From a checkpoint of a small transformer trained on Wikipedia.
Training: a variant of Muon for these matrices, 12468 steps.
MLP neurons of a small language model. Each row is named by its layer, matrix (up: input weights) and neuron, and shows model dimensions 16-143. Each number is 500 + 50 x the weight over its row's rms, rounded and kept within 0 to 999. Numbers have three digits each.
A block is one neuron, or neurons of one layer that tend to fire together. After each block is what it responds to, as a language model described it from the Wikipedia text at the highest values.

L9.up9:572500509462479515482482518590485459501482444461600467477577492568480518484564454486568452421499463556496430463521511420595531493488421425437552427485542559520521521511521455473485531476409504458468584495461533491567509453539369537574463480487547502454535567523568532535487449393499524525526511484560453495553548424583541492466526488457431553526530478502493518549530505480398543464529
Responds to: Table header separators. Pipe separators between column names in wiki-table header rows (e.g. Year | Category | Nominated work), plus separators in infobox-style field lists.

L2.up251:508557556528606478510485450439535550483489521434516488530563593550537507557506499484546522485442502431481479519466491475487492503519459535509531543513471522442554517378536566581537564536433531415502446403445528504527595480554450524433527484468438492501593512608513485425458545534507507515537468499512500548510489549445570468570507509531449532486491437488462441506560502485502456466457
L2.up957:475521615436459505433557522504433543487552522487532471520489475422495499492478547435431572450434499496445545476538551487550502465436568467458549482446467545445618618496417516442431509549479414473507493442424513439480561503452501489526480439469489523519556464481527534508486556473569426667563529479488478539474550449510549499530446484479568511481495488468453557393437430578499452609510
L2.up1057:429495423487457433502495586486497606593501492455508475531511501514407548498464513539469624521435562466526405591574494644542524487568532424526555514493544484486443418448409567541406446504444431603436431489418483565529528426571558422512480491421473475513591452450478484456538483554554465498438430512568458451434484458595545419500495442447439567607475425528543514511478604576509546497518
L2.up1790:492503561481448470453456507538535484516529519488526451453570524492476525531510511534465552410508530491513584458470480570411456516497458513488489491544515530388477575482561587539511612556502418485471375502508549544443512439549534527461507448411471429519530543551505488458512499568485454531470554541451520511493498405506450488504496435486603522510425512560471547531440508455563552558419
Responds to: Letter o pieces, "later". Fires on "o" or "O" word pieces inside names and foreign words (Ioan, Campo, Nabokov, Okonkwo), and also on time words like "later" and "early".

L9.up797:407423520482536510410413544528463518491541477521529483534531673517577571469539537522559539478530526505546474581619445554463529466536511486572536511501497544506456539541521544540414511515540474491512501523448530497454475470496541545473507551529518534490494588490485521403505496472473520530539475534558529516453432488371523484551532491341484588513434478530486523521501465473405595418462
Responds to: Items in listed series. Ends of non-final items in lists or coordinated pairs, such as the comma after Australia, the end of Albania, or both the.

L9.up1991:582473562538524435360478556464448511517529576530548477543514424492397578517523442469488469493515553453501449575467579540473548537414475512529501444496475493517492434431449485534463450478525513411523495523451479433522523512592551499549423444468560479451497630592532609509482480460434536458417485501561468559480444456473577470508550548488478508397478473446571484504531584481537652561497
Responds to: Mid-word name and number fragments. Word-internal continuation pieces of rare names and multi-digit numbers, mostly in table rows, e.g. Tor-y, Visa-lia, 3-,389-,201, 3-:13.

L6.up127:452530458521591538458556487556483547405624537396425522486480527544482482528454642511468467502573536456437531455512515528488488492471474478554457499496600477497588515582488523550620466471557547465510550492483558492456557520510507325397525533465548489444458578541504543501459485472422519493541396532596451477478452474489359439505468511509516420455366471475503507544578605507465509569509
L6.up769:434504475622462455534421601535529605418496484405462511485493411480423552525459518503543497427472557460458438501469518460453495504502549534529409503436472496478547443543486545465541474519599574485468545487397547479539517501571499477485455539474613485455514490441519471492411465514507536418465562494502502459576531500449505432428621536542440537461504491453558519561554658506554459530387
L6.up910:484486486562510429508580527571549465565558519492514480484495486518477534418439544467432509473485566448581508441460394533396507458554526581459522438483576477447584560516615564542547420514464453530442523561409627438462490559483641484477497473448446526483527442480538484537391489438426472532425504556479415461456561502464508534493466527499535505513518582463485509503481545505458477505447
L6.up1515:479496599489503449459428541645527541485455434587506475549475477490583516482374598505487509402549458466546464458540467566487451460514470447464440524487486549472529435457493526488541506551544541641545408528489526599494493474443503472500576515495459556531446588496440547503514620516558485451506459510624434470524564474532392475515465520518402558544515461478404600581529498485510472480471
Responds to: Mid-word continuation fragments. Word-piece tokens that continue a word already begun, mostly in proper names and compounds, such as Far-ge, Pad-ova, third-party, quarter-finals.

L2.up156:461539497555580458510465530481527507425422561516467493548512515478523561528463422496402508515387498455476429476582506485522447445504585486466473544544485573573497476538429546560510506413474571597562432564493559544524591526476536480471511470400493446434500506425511516498475500474550413549558498481532476497505566485427423407536500464476543477514560483545605565516467519443473449511389
L2.up575:473452375540468412522545485480531490456411493442576565477463553577511495483502389500426504522514501569533534492601456525559432479468502516495517544504512590545536581442453536467513503513471451586537476563545545546546502532492402599492487515432610463520380473444506512513390467523577421494479565514464541584522491466399461458594604369546473460498509547575496528467425544485489581511470
L2.up867:558523451534507467404499541556502511439490495516512511506489551503491493552480492500515518510517608437528591495597501453510526525507486508458580497474561586450448423497519482470474397484563483451452460479473482593524673449568540510546429409482560369532522485419551467574460522462589440479526441608451481405496639456532514471575569406484511397518513537519506550456537559407548422561584
L2.up1402:484560409497532459483408593566593438432480451488494506484437531456553563515509392453489528576445547533573500463526487580547515444493458512521529472562586494506529464548393535461488416547458621551509505483533561462461494573592455511543462416457547528473461522526563532494453503429537544546537436509549450479470555618494481470567596492575519436428455581478502484541504582455491537576518
Responds to: Clause-separating punctuation. Semicolons, and less often colons, dashes or opening parentheses, that end one full clause or list item before another begins, e.g. "jazz; on the second floor".

L2.up213:529620515488561458486497501343511548501525584521517493541490440446452522483491470440517479550460542491567502478420542498472537403494545544515454622544550458591451532483530562533540365550465568468509487516484503489472494426487447451487547479574563496557505402483528476487456478567583538560492529507552524470459437414568530538451552485364440523537557455412442490509520546467565577523507
L2.up1347:531514435468575593613429495511475452542493573408559502528569552508527526559507520499463436542451435415535524498439343423521539485568544453545495464522539427536528478461467544548498424547433511544554459585476514454468482393606541547476487500402609505521463450521455554490444559443564502498498471545520463534485545564500531427455501533495515533562495569505493450444507525543506549486593
L2.up1680:545454534583545630599465530505408507575470525539539469535479419549402509426519488422492424501458535482509508485474492456457519478486436529529543481576445428429554489482531471510522530530518383405511479514560483563480453576573497487552449513521514562388479427546528592527467598553543539451406572492511538500462539572422502473406476556566501536545516583425448518428519525588438566516495
L2.up1752:433495536461452522476441395478427532560497552446573488448469552574381500488416474460518393549456529504528514489546531548476534518462517578431552574515520472460577462492518399474532567589480538539492392427542496589505481525442415436494466433420586557442505449518449601520522431575514508493456513517497506498444525514530480449529480581536493547592506496469447498497512522446539476410542
Responds to: Table cell separators. Pipe characters separating cells in flattened Wikipedia tables, especially at the end of a row after a name or result, e.g. sports rosters and athletics results.

L6.up570:485495535565561416407494497548573505522527478518432494518568465596413532405463620499518540485567429532523538630537499522534497477523428451511495427443517433483490546501530524457466462490543474510480568471461428460476461510484564487502550485467549501547493500502521502564505507557602524513537457422606513531495399562411477469515472516517474557539476454583511499510513398445383463487503
L6.up795:503435487492490514474506507526532524426527538436539451536545436437455467537395547446421478535534517413558424508557548537471482563485498477565470469482464527460559577570586450532455459517526520492601488522559459433446490439499527468475579547484517492483479470526543594488509447504556489487455615503538536476446459544432530433572504523540472514483490524508550534484545495575408544505496
L6.up1632:541453482514592564478466577366430463505448496493526462520534579508452500490441520525441555484540506590510516511453451536534532500453535477547457416519441517473554466522531547455546435504519364479523565586432517520427511526423396554573503489510406547496522490563497506510506473459450546455441414441572611531515474479440497571600391441556506444488431421539356558504552500492558434520350
L6.up1671:416490478512559550463461489523474387449496569477570543517529494545489477546548497498408531514509507486508386503565486526459535542567443492552565466555500585496499602472496474480478436445501479476442457480433485479537533558493486416443591402490479571475504554483635563485465514547594378423427555444574562477524449586484536437462502477395517517583663555467531512577471505500478574350388
Responds to: Mid-enumeration continuation tokens. Tokens partway through lists, ranges, tables and number strings, where more items follow, e.g. the "1" of 2,100,000, "July" in between 1 July, or a comma after Shteifon.

L6.up467:469445540499441531528557522557554494557554537476448451474455502430447443489556497448514529454530498563460489468504530527507489492452447454474510430553553548535478528489503467377585551508561523514458491381473575500602515399440513559450387467455459474536495500447425510417468414514426505574533555451495590607505475564506525547508549440480451386432539553523458493511463442536424489504477
L6.up531:522465444511479502506556537595463514541526527489556493507446500524446503447450416426437538473528477494515539462554429471542556497481414559541458531540546502457499349520512496457550499528497574476501433492506515544548547446521517632575514519473422470492455435480483473451506541501454452495441476484414497513598554489515477591497584518595438527443539419490446503429450528491559482474503
L6.up934:555471464591538444405493573615529442503482471476576561472493503490421520398502541500438506532453499525458386456527631559483424450459449551549435507528505591577462436502554578496482539518579538497530536442385476479539464425426555500544543543509450574459456485499547617553473535491609523560382434515504427521595509473513531509520462576490491546478528461455522468524474547546445535445453
L6.up1091:513470519516443546524505455481505450517497531472597433510502505502531398524495555450499491440482435562461499558539471626462555459419460539476542457525554451520562500443485469518547558487500512609478471500458452506514553447389482499499470574491503531519512513473529566549516573507470516415507496565399506522603381580474458524469510419546528416456455482525560475513453469472419493448482
Responds to: Table header row cells. Column headings and the pipe separators between them in the first row of wiki tables, e.g. | Party |, Title, Team, Votes.